Weights of a small transformer language model: width 192, 3.05M parameters.
MLP neurons of a small language model. Each row is named by its layer, matrix (gate and up: input weights) and neuron, and shows model dimensions 0-127. Each number is 128 + 32 x the weight over its row's rms, rounded and kept within 0 to 255. Numbers have three digits each. A neuron's up and down rows have the sign that makes its largest values positive.
After each neuron's rows is what it responds to, as a language model described it from the Wikipedia text at the highest values.

L9.gate99:176178142114176098076143151107149068060159144133110138113079097146070141143176176139070106142127186120191126162118124175062089119141161125163148123086100139154119099130148083163130176171146117090164142136117089094184129131099120137154114136077155120107110174138108185144080143171086082129171134131113142158151109130049115148200105101132108130057162086147168120047102103153086101170123
L9.up99:185157115133123159100118151162122150102100142093134119129165127110108130164102191148179087149116138155128153121116118144128175171124107089138079150132095107115128210199100141178151159138110152116117116145166124149082186113118112159173191127139122146098062095132134129160093163095135093098077138150143118132164094138169130099179089077131144098085166195155117122153098170128189159140123
Mid-word fragments, common words. Short middle pieces inside common words split into several tokens, e.g. Res-er-ves, Manag-em-ent, Sept-em-ber, Massach-us-etts, al-s-o.

L10.gate59:129051140127150138169074145097161153183185088207164133118103121118135094180118155166115150134080067117104127133139121165085111148057141078142123137126104128069125169167130148137160160111143107118115151114091123186160081082146103106081123187129111090125130167146164103159121177105122120212141185173139156119084154121085162139129115157080110130111136076132144081062137123162139114175091
L10.up59:133105119130091131128065116108134172133165116121137130123140135169177067142147149166152144180116122104144145075147144171157120096085179142100144100118165113074149066157133146128112145181102155148176095125110108081100130175185171170137084105133139118171126092135141177141111174039094106093059096139155096115104116099117068103117161127111171162112115090173152104176188190155090144112147
Pronoun it and word-piece continuations. Fires most on the pronoun "it" as a sentence subject, especially "t" completing a split "It" (It was, It depicts, Thus it), and weaker on mid-word pieces like "ation", "t", "l" (Nationals, controversial, Switzerland).

L9.gate39:162118179110221139102094104141102162191161083146090156157137146112113124073121205112125117193145161150125128138073134127127106087131128118097108139127133148057120129173073106164110118143165143066156135114092149119167106096143083082147118120152103083138143135163145176156073102093141114177134100140092172143087118059153118188118158097122107154165165153140121160154090162141137171151112
L9.up39:170140156122058181108107101099149128094139153173111106149117123147096124105117058109153150082098182166130183100160141125124102108146063161099089172158102155150168145194122150149079108132144107131116095115108083164120146168103125123110090151114129159162140144101149067069126129139136123127125141135167064139176193100026158112120213138125111109162165122117069119117151141085111169148102
Mid-word completions of common words. Word-final or inner fragments finishing common words split into pieces, mostly quantity and ordinal terms like fir-st, mu-ch, man-y, sever-al.

L5.gate61:135043129145100163070111177089138088125102093150133143108123130128108121152148119137132115170119104148103101088125145146125101082089132153151174138141113131196102070117108173160157106142109169118120088168188160142096068159092134126152100132116148156133082092081217169075162115142129032135125137194156173123149135134129069097106123118171093166140112095043169135128165135145060104139075
L5.up61:095045130099167147065162130083132136130122149055134166186117150131076073115155131132151087157095100134218122147135131055147207120131119119105143135130185112155169086107172139145133160127147108111157103097179199104063127075132103118104074157119104155155159138113166144154190126141128145135118101162142102134190110151172140096125111124099138103110112160121135135164185117086108155137105
Have/had/has word completion. Word-final pieces completing split forms of have, such as hav+e, h+ad, h+as, hav+ing, plus was/were and other mid-word fragments like beg+an and Ad+am.

L5.gate83:119111097124125146126149143157106121123069118176128098085101163091112137132091154096166135153066112160174201099197119150114169127135102155162105101099135115130096117116111109126148186229161088151188138122121117146124127080178131105140101187099143153134160100152086146123093111160164058122132143104158166093074117196144120101102146121150138152100179184138068150080113174129146122137104
L5.up83:094176176111106102131179132089185069116100128189162147130111095128154163093109096156112129048138142134136143110163135074139107150163122109104157098113110153183049209128067122132144117176151151142106132123171155187129104150164120175120122135192149147124131138153116145066156152156135144132124141184110095157141100144153141105157078091173140168086185209129159174108126136171145097117213
Mid-word subword continuations. Short subword pieces that continue a word split after its first fragment, such as er in Riv-er, ud in St-ud-ios, and m in proble-m.

L5.gate161:151133156101106109140101145124187146119114117080214110167135185138099097115097108159090129103132087091111169121124184094087167115151169074151088113135120092090123141111166125141126144151194165162170072114141122046084135148142119135040083179150173127146109099123073151131137137101126174143081108094117097074146097163041106093110121073156132102095088122120134106110176055119176131080137
L5.up161:143144128192140112094043142129174207119170156117142020188164094086159091164041157162120076157118109155131057152101139123182114144167133174146134112165128130118119095131120140137101143123100145103112085133141192086083149119181122169133096173167176104161132152098149154143066114108168129119195144155162106160142151126070110118145149199088153136128132145116111108162127129115168154153124
Year digit middles. The middle digit chunk of four-digit years, such as 201 in 2010, 9 in 1995 or 8 in 1989, in dates, tables and citations.

L5.gate91:140136119137083134129142186069205151121139119115138163096129132120144145108038098113134135148180165060164166168121062140145131097164156147067148149130135125144159138085193153149111165168124148090145099137181166107170146138129128081097162144122145107055098051089069098144114135090067103089131123176145154161134144157113131159139104094070096159096185136144094122141103134164100165124131
L5.up91:167153136148100116154145205113168128144119130125097113121100116163120125109128138084127102116079143117172149150105122103178113054148092158119086162087119161117151086129088098073112136164059125163200104092124154176123168154074115174121143180223123086119090094090136098078194150181082152154105143137155130097174142113157161129130124159114106108079111152113134105099186104089140141057117
Mid-word fragment completion. Short word-piece fragments that finish or continue a word split into pieces, above all "il" in until, also Tamil, family, before.

L5.gate182:193161156191119155147060208147122124136116112091147129111106112145063091172154095106171139183174108108159160169148143119109095113073106096155155165179108123149170149101123113163116110200104190123114160132101133120090126092072169127132076124118179134097146119134194090157121104153139145119071141171155107102152157130143091142116111073113114095078136135119185098164104097162151152157131
L5.up182:140104117191136148202087100143111120155139116129201162167100146094110123127105131131118146068123104120151087143168160180139112105074117076118199159128064107103087143146131127103083166141162153171139148082127115094071174132159146108117117133098162154112126151120151090113141111118110087158120183054095129134097183110106120135089143118099182164079118171094154052164072105167085136114123
Sentence-initial subject pronouns. Pronouns It, He, She opening a new sentence about the article's topic (It was, He was welcomed); weaker on mid-word pieces like It|alian, in|to.

L10.gate166:107114111161172104165098149124103138192138110133104121101154109127159168119139113110107125093063113103081172189151123194159140116137077087128094146159089157198177099178098161117105081183121178103103178134113100166179143169064113089169199073143172122131141156169109193133090146134124158122127121144112173128143118139171147159117123130119169134055117134123141126157096161157188136121200
L10.up166:122144119116137108097137171080191114177085146135145119140145096199166126165036114090123120104104133130110094097158131151128171115130131136087094095115148104126130113151123125115099170081091108138153096145133144141136110131119144108138128146196225133096118135118101083095128112111046156104094096081114124182118057149088131139072141108114134103150155114140148182121123177118169118094117
Mid-word fragments, short prepositions. Middle pieces of words split into several tokens, like betw-e-en, dist-ric-t, inf-or-mation, plus the prepositions "of" and "for" after nouns.

L10.gate104:107108129175107096132139143109122126130145128092095114144120114125132059141130140082159143117188120229130190097084160108093179090156132113091138086129114071101115100121158139094171126123149100108074151114129126130155136136117118135154132116135108119124120100160129149129131121059123128132126144116119208172153147125162121181150124148103120141159199123131094145147118059141190104126125
L10.up104:115130126114061135091130115138077146087143103096166108123083117088111140053114170154146123179104076172070197123132122050189148155125157160093107174145184092066079111138162128134124155087128139133101163136139120111159134132147136093170068082124122182123110118101161123108146115087139108099185163140165190177149077129182127136168078146095092079120164154194144096155143097123094151132178
Main verb endings. Final piece of a clause's main verb or auxiliary just before its object or complement, e.g. too-k, g-ot, h-ad, offer-s, was.

L5.gate130:160088179145104159194145133169111125161094108073108121156114202080107182188089124139128124121098128157125186141122108175053136157097131090098131153149117108170199086134060113119125056135127150147183102164109133135063128203168143100123084147156140115143130121097175190204116083138167121131059160090156178119189093142142102121121115115133156126149099153155070114097127135132160126086156
L5.up130:091157160141138126099101113115134134195157149064133135154125189104097130109075129155126140099112078144134132186143137130117154126157055074146129083115103115112123131138100112171156177107138128167129116102149106105108070134132144134125125074096126115165114095115081085071158146166135124091085139128123095091159153143173129090101126085096111127125141097179149151086166138062150141157139
Word and sentence endings. Sentence-final periods after names, numbers or phrases, plus mid-word suffix pieces such as es in Japanese/Indonesia and a in Erebidae.

L5.gate144:141167079087188187164106144104142112152139129141150110138171197165066106104118150106147138100058149109137108107095085164151158124137180143063096168093130151103161139110119106117089128117136119099145048127121115138151195130121111127138134131144090164154128091097088119145089102057120131120166177136180114161155139139130116106122115105121108094115142115154161184156114084099138107109113
L5.up144:093108110191208147191088150114129162134125139117120128074110136135118157130113113105096091133113142128092083134142148179141176160088127159087087123134183154102114170148142100133108128102155065125185111094145057137129137115130124152085168149185124137150135054159097136104153153131189125109146223167118137124125118109109111116102162107143060120070118146127038150126115145140161095123063
Completing short function words. Fires on the piece that finishes a short common word, strongest on ch completing each (each other, each side); also on a/an after prepositions (in a, during a) and mid-word pieces (n-ot, Herkim-er).

L5.gate115:130110091092129110166167094125130105129143101136124166133155085202143152145089122132129096132133055181116112148158160087199145151139155095080122147124188120173099194143116093129110120155130163135148104146145086123133141113177127139078184114081158107177122126141141105186148204131119154103126157132079144126082055138119144156094086084090053171099079175117147146195130114173099116139157
L5.up115:130135166164107118179144112093156151170154050175154109151115138151152161126162148087071122142185098128122128173112121148200141118223169068169141110127204133182110130118107131056140077069095084150150078148139114142098104109100101147173123133123194084137119101125168144070187201090092123147135164109140103142120080155089137196119098167179097137113094111078163113103174101091111128133145
Passive "by" and mid-word fragments. The word by after past participles in passive phrases (written by, wounded by, tutored by), plus mid-word pieces, often m or em (dis-m-issed, deter-m-ined, Geis-m-ar).

L5.gate25:117127137114170168100182123155114126161092097156126130104102108198088147188135160140206092114166172097157106128104167143126087093066098129179129113099109155090081132104103111159107159127078190128136103103137094075168147084106127133155101078110094128137096099080185149117101083048085136112141103170173141101124178147155131151156086144191137125150155145084144100082109093182094081125178
L5.up25:117125181081089119091118077122117159085198190140105175113074116133126193155138146126098104191154144076108127097178121103114147139140107107124094164167115090115102065181116099093096137149151134051179132092177170114093125096172170100144123155134082130175088166141106152168130117100111137115136161122164179105144077168123151181118172189057075147097176139124130108127189122123140055134076
Section-break heading markers. Line breaks and opening ==/=== heading markers that start a new section, often right after a table, as in ==Draw 11== or ===2016===; also a few word-piece endings such as as in has.

L9.gate149:130170129149103210123151118126099131136063104073149168131148163171154171154158191139102137087153138092103115067129142153169114169186127147112100100118065107142165135172100120125091091117182131127172144162138104136095118093087183130179123198181149108115135175090106136168173176152057112147162144146156132151100185129144102160129156181135129137085190113103136197132171166112092108113104
L9.up149:109144067112136139147056214134078130133167090132094082117084113144129096175103152149120112143194123161083081041115104163122123103122125131157113119137111137060091091081105153166158112160101100109161109094093159130154125083125132143123125193125115140151112168099113158142182149154125189109163108052108138152136137112159068139162082142144126152087165113171127137067110133121103147086119
Mid-word spelling fragments. Word-internal pieces right after a short opening fragment, such as us in music, museum and manuscript, s in also, est in festival; also " is" after a noun subject.

L10.gate19:188144180164124139088134165155110081182129182156138033110150131118160133178127127133140119137131160175091159112116192108133151091140080121124147166168140149159142102041086180178130120168111101171183099143129125082158162126115133132106149074100126127089115099174116087114129173114107162137137124147094182111111160160109102110172163068165074138089081118121080112146117193098101146155138
L10.up19:171156117160179166114162149105137063109122125120163079129150103144191101093086201097124096121132122099134105130112114155127105144157094170080110085090148126130074154102181088097095212118126143130138172130134140122179176135090135170173094155077084066131195123137172141099107085168121093131137150084121187086124160132064161148201122088136131149108167135126131123074143154154146131137185
Mid-word predictable fragments. Mainly the middle piece of split month names (Sept-em-ber, Dece-m-ber), plus inner pieces of places and words (New Y-ork, Fran-ce, re-m-ained) and commas after place names.

L10.gate130:136122196148070165140106070135138156142095116152114147157125141159126127125137145150125114117119055115135143145161118161104155090154141153088104182160108133086154127159128136153166184139125121170112138130080130085168154129131207196074095191163134113217125105132141071136176081130153140137112182091183126125135104060118073081129168144091159136107114115107131129134167110065130123133110
L10.up130:147158134199116152123130130166104144098127086124112113089133107114152036088095172170095160116129172135103135149162181125103113112182155106096182114045165129140139105139116130113103094174124145115142115142153121122151098158102153121150087128117097159110154154131129141132160192116136130217155115112176103152193219134169083156126129112098118111130155050117115135188162120154160086120142
Mid-word subword fragments. Inner word-piece fragments like es, a, p inside split words, strongest on the es in Japanese, Portuguese, Cantonese, Chinese, Johannesburg.

L9.gate127:116143150158120138111130102107092144164146191143132099099184138141117095152133129151126092156164174129126097050078153105214157160152052120154180121084154102088077132068147146172150130138173137160149105089139180111129145133142110154097058109135158120140181133148092138170064090168109133168090134116116174111136160105076099120144157132134168085116142133158111100083086158070116086130106
L9.up127:089113181140069181146136137132097114161154094129096086164174196083133172146095149131175095116128126094146129163130117087139113115108106147124084110132093119059048161127115156139105126096142132147146077121104175130109180162153124067164179070064101102109186114129162153145100086121096091144129179089106108108079175100124171124090079168120188113134188116115140116151098076099083173103123
Boundaries and verb endings. Fires on blank-line breaks ending a table, list or section before the next heading, and on verb suffixes such as features, includes, followed.

L5.gate21:117192147163161177136095203126147097120138107194159105120174186141133153126139117079151135141160126121156084131033133140137097111155144149100051113105094106129094085174154179088171091147045157087123137142154137158125190103119103143119145097124134143130148102136120188075105192127099131120204162165126087137113107125123155107162092123117151115101088116094088093120073105089116141162092
L5.up21:110102135158157145111130121147086128137071098185143078160146108111104160093177101089144084151093106146124102183098120107130172117198131095124091124102145114152120138129122148164160087135103139142142143104115142196126191136145131109178149118046111199119143109110110118160161136123145172115148197063125145087071130163134136096145111143143158100101120082140102201150088163168116104128167
Mid-word subword fragments. Interior word-piece tokens completing a split word, especially the n in John and Johnny, plus am in drama, ent in Argentina.

L9.gate129:211146161170123110123108146147132097120122107114169140165154127150124114109123194181084095147175130105121174118100160167132074195115105141150123166103127120097145083110145104125116153076168141185095162126099108115112150106095093110086187077153106144172127111091152135130113191113075180146130157143125148170155132134114093157083105133114116148101143154118176079203095052126186095122127
L9.up129:168180087151070116171061133109120109143148155101156129117060146124086101095137140163083180208124133117109192092172151092145181138113102115131137151165106162179052134143123154130119111138152098141152099093051169163131105144116061173161089078086149160146117073114143138168140148116142135141128118089077120098078178146145092059136097130110109144141173202097076136150123154203108106169153
Split function-word endings. Final word-piece that completes a split common function word or adverb, such as wh-ich, als-o, the-y, I-t, ag-ain, final-ly.

L10.gate144:101089064140129115134155120153067130148137122168155131113096148139134171084120153144102111092159186135090173122094091181171134157130114125099103142107115134147219148140136125152143121143104097099113090162152175119133138155119132113136116114164096088162079133183140100122148198161153113156091214124148126132128116196054073141120150112143139137160120118110093085161144110176137083185076
L10.up144:162199106123180126091149097144142116162173106120128096180103102108122131048109122050195225089099174131128110101144150115133151170142157138125141173160100143177177143104078167180123099156157171146143103200143131164203150157122169132109097095145146099100107086104119104116089131134138115117122097146128076094180140145151138141078084141145141095160148065138083168092140082129081094137174
Headings and word-start fragments. Wiki subsection markers (===) opening a line after a table, plus split-off first pieces of words, like s(old), al(so), S(ee also).

L5.gate41:114149171112128118082118117126153151142174108126179137087194064179143118154132120135126080141124141110196082101162169122125157102129138140098138147121155136108156099119157148193097140132147144087150108058103175128115177177117052121162104114169103175150103102119165096142143091145097157065096142136149076145166148133106162129040110156169139132070138129143104095111151170095147123169107
L5.up41:065137194104148173212085136135088113078084088161182127130150151096127116099086122110103139136212099135092150117111124126129171096138122191133132202178153169115073158169137093154128130140119188123107063098158115101114149139135105083093101165128129181123097148131154132180107153118080103087150146115141122137161114150122104103146126200093140121115131121119144184113188165128092152187119
Word-completing suffix pieces. Final pieces that complete a split word, especially ordinal endings (thir-d, tent-h, secon-d), plus hyphens within compounds (tumor-associated, 100-seat).

L10.gate108:122133128142140162088073162172174060084171144122137100125153114093136091156120187153142102160134138180151114108102097065170150132170137111132078123108064116137135099127100181152143103136153138106125078173175204088185139108076150057106075098113131122150101063149181129128135119095106112115227092111121115165211114096094131125131185164164154145129217148116157176138159138129101088109163
L10.up108:177102151130105120147090135143111151127123140157131092117101168126144146141099181192161106166154171182063156193081071096144129169142111105167138124159113115127191177143095143168069136141144150146095118138179090128086115143115088121135135120095130151127102075121118062093137146078102130115132150178105167138151117088165141113124116135111168110189125168109155142129151080181122128128066
Auxiliary before passive participle. Ends of forms of be (was, were, being, been) and adverbs after them (then, finally, formally), just before a past participle or predicate.

L9.gate75:174130117117101100143112132067162150105177111129110163154070140134088098162133149103142152104061119127120157114117125117039165132123124087153093132113089096186128174141131141148172145145090137157107070121105155128113132175148092116180144094174087124203097110110082153112112135161150097122109138122114209130196148175098130158157140155102171103153145114184133159132097102105146066099091
L9.up75:108171176143137092084098107108135187143185154110119147141116082123140075138115129124159132098063115105080146133123105055132160099114150122116109103104126163172165154208175076097131139187070123135143157149120157163166066174060134106112126040151113115080131142154111140125084131106163139115114082096158101190085094084102098149107157094129170139153153148112085128077156174179119114121127
Blank lines and mid-word pieces. Fires on the second newline of a blank line between paragraphs, tables or section headings, and on middle pieces of split words like bel-ie-ve, suff-ic-e.

L5.gate60:082132124164133093105199117062078192162109139115142190128118133192141132145121136110084108143100079102145133149124164093106197126186116137122116111120144076059140112075111134143101110133150176198126120184084133163142100119109213185105125157113083101139138171132164172124049113136173197157149117176160104157108094101124106141115130089059089134159126151109124178137122119118084085137173
L5.up60:070093123122101099140170143090128089156119090122105114138155118108109157159102190138073151085135116130131095138099129120132125097107135147128078064154127113092137149119121109143147075157131094138111103145143145081150139151124170099155112070139106151122109153113053133136106112157114144184154129184087055114113087180158111092127147127099067160090147133077148205225118072128149183094140
Mid-word completions, copula "is". Second or later word pieces that finish a split word, such as Rec-ord, bec-ame, app-ear and rat-ing, plus " is"/" are" right after a subject noun.

L10.gate11:106114138152143208123156131101127148122196192122123142122078077131126179144106130168119129126132139126115112226156135091144175106188159140111170145054115186144170145153098172186088119129104156110171084107153131074105099176107074139164141147164146148137125154186117110231114165133119154100088138141173156065141105134100127187067139146129084120140127178099125152121161105153172102099130
L10.up11:132151089135145123087146092118154175158132109136171137173106107091114048181160169214131088123103129177083154119164149135121124101095111063157133137080145112105131109194120129196156112075146121123067145116052071107141166172121182109136105113104089099182100121092110083119118096097111196155121155083123140101094165139148092134168204104130096091161095130115171096085080114116108121072139
Split-off initial vowels. Lone word-initial vowel pieces, mostly o or a, that begin a longer word broken into fragments, as in o|ccur, o|ther, a|ctively, plus s|our|ce.

L9.gate22:161145103148148161117154207091092137108144112107081120084161102164099129142129114135139178078124149141129126199094098137096164145110144099130173064045119045164063133179139163116165146131134107133108068202142123121127172142131130131076100166104113142173135111130141106128112114167152175193084085136100149173171134090130175098117124112175185158146135154204109151149137124148142100149141
L9.up22:112110121099158100114088116154116135129185117109037141175173083162132104112149115161152125139164170132135154111124175113157145099131144123104150091135098092137158154130081126145163109128055161117180142114140161121111130131104099144168147154101115095134128138188107077135119094156166128171113153149123062087074105077179093179060125176162141118180094170131133143156111104090130161091072
Word-internal "a" piece. Single-letter "a" token split off inside or at the end of names and words, e.g. Borde-a-ux, Americ-a, Pash-a, Daniel-a.

L10.gate184:140131109163185103073085099119118131131122178083141088125180113096133096046172117093158143122157173152121147129083113141095079128186117154074171154134117167154074069094166161123147101142145147197175155165129160132043128183105136075136110100125112139143143116134123162114149074148126099180094054114113123116132114136134124111170156146136140124084139074110096131114128157148198146153106
L10.up184:112134093154104155096102139155123155098117152098161117097128191111102116155140115159078118094125134146140198208160071133119104093152152116161130164113111158107127161178176085114085065104167124074143120105143185117182065117151143137118095128086169138087108090111139119130108138118029179147144108140110140097092124118091175122071157104164071128106209153152159143102127141148124049107159
Verb after sentence subject. Main verbs right after a subject, mostly were, are or is after "There" in census text, plus -ed in played or appeared; also mid-word pieces of place names (Beijing, Texas, Hong Kong).

L5.gate18:073148144184184071146113102148116150132163046138080145140092140144085148124142156134208132106105151128139135150148145108080116132132084129155097112185054138157179111154114047123148118170146118108139060087121145112108056109153137122153153139080118155109145134124123092148162163102101123097091166086147105144131138061103132129089099107094098181140172093151037139126151129175163158052166
L5.up18:122108137155115136099137104151149078120155078154101126105136156124121199092118125110164106141123151116158139141190090164096130128116120093175148110147064108146194096132125097158164111141146092126132170085182172149118125095134131135115167057053167119112134192144117131168135164134117118111132173068140180149091128063145176150136132145117179167130148146106143076103138089161165134109178
Sentence-final periods. The period ending a complete declarative sentence in Wikipedia prose, often followed by a new sentence or heading, as in "ice hockey player." or "Ohio State University."

L10.gate2:141121139160149093189126130195127089146131156130131114140164120081090177136152111148103137129110062062180194140102142144232111163128113116170150130126178089093063153111060161162146084116162114114063104134150155100143129110161130068123198134136070183081152173132114106107109161141140107158162166070118191126163127101115139127132098167163108136140145064136133052088148118134126154170143
L10.up2:134062055084119106134106105132165108122119100154160111050123117099129071113102136124038093170086175137151116085095138211138180113096174091093125114039183102125148135151128139108154169169137139172134093133120106168126093143155050116099133151179175112127085164100129070079160109129102113068134098167109138131168111130143134100195143205087142141122135110132155128120148120099145104154091
Compass-word completion pieces. Word pieces that finish a split word, chiefly "th" in south/north ("sou|th", "nor|th"), also "re" in previous/premier, and line breaks after "=" titles.

L9.gate90:083110134141145114118140095152108116173166146098132138088104132224140100159156197142137091127138171078109179099094110062112115154096168197158142118102154179155132093146125216130108223112144127138134096166163057157152117150109112132168141092123119067104133134156120106131149146141134140113125151127079081128157154102170140117089168089150141100100150162147113104110161097154123143090119
L9.up90:166162155073153124178141151104141103120169160145169125160148148123129067143126102151130066104123157111133129129123151095142070143175131109185109145136069113094157082140138137081073123082112126072117109156169105127105187105097104093138143129155074115137185096111108090116104177170166093113182187143115107120103165149168136087109167100161145128130131104153051152111114124107142169127112
Ordinal and word-fragment endings. Word-final pieces of words split into odd fragments, strongest on ordinal endings (fir-st, thir-d, 16-th), also mid-word bits (Win-d-ows, p-er-manent).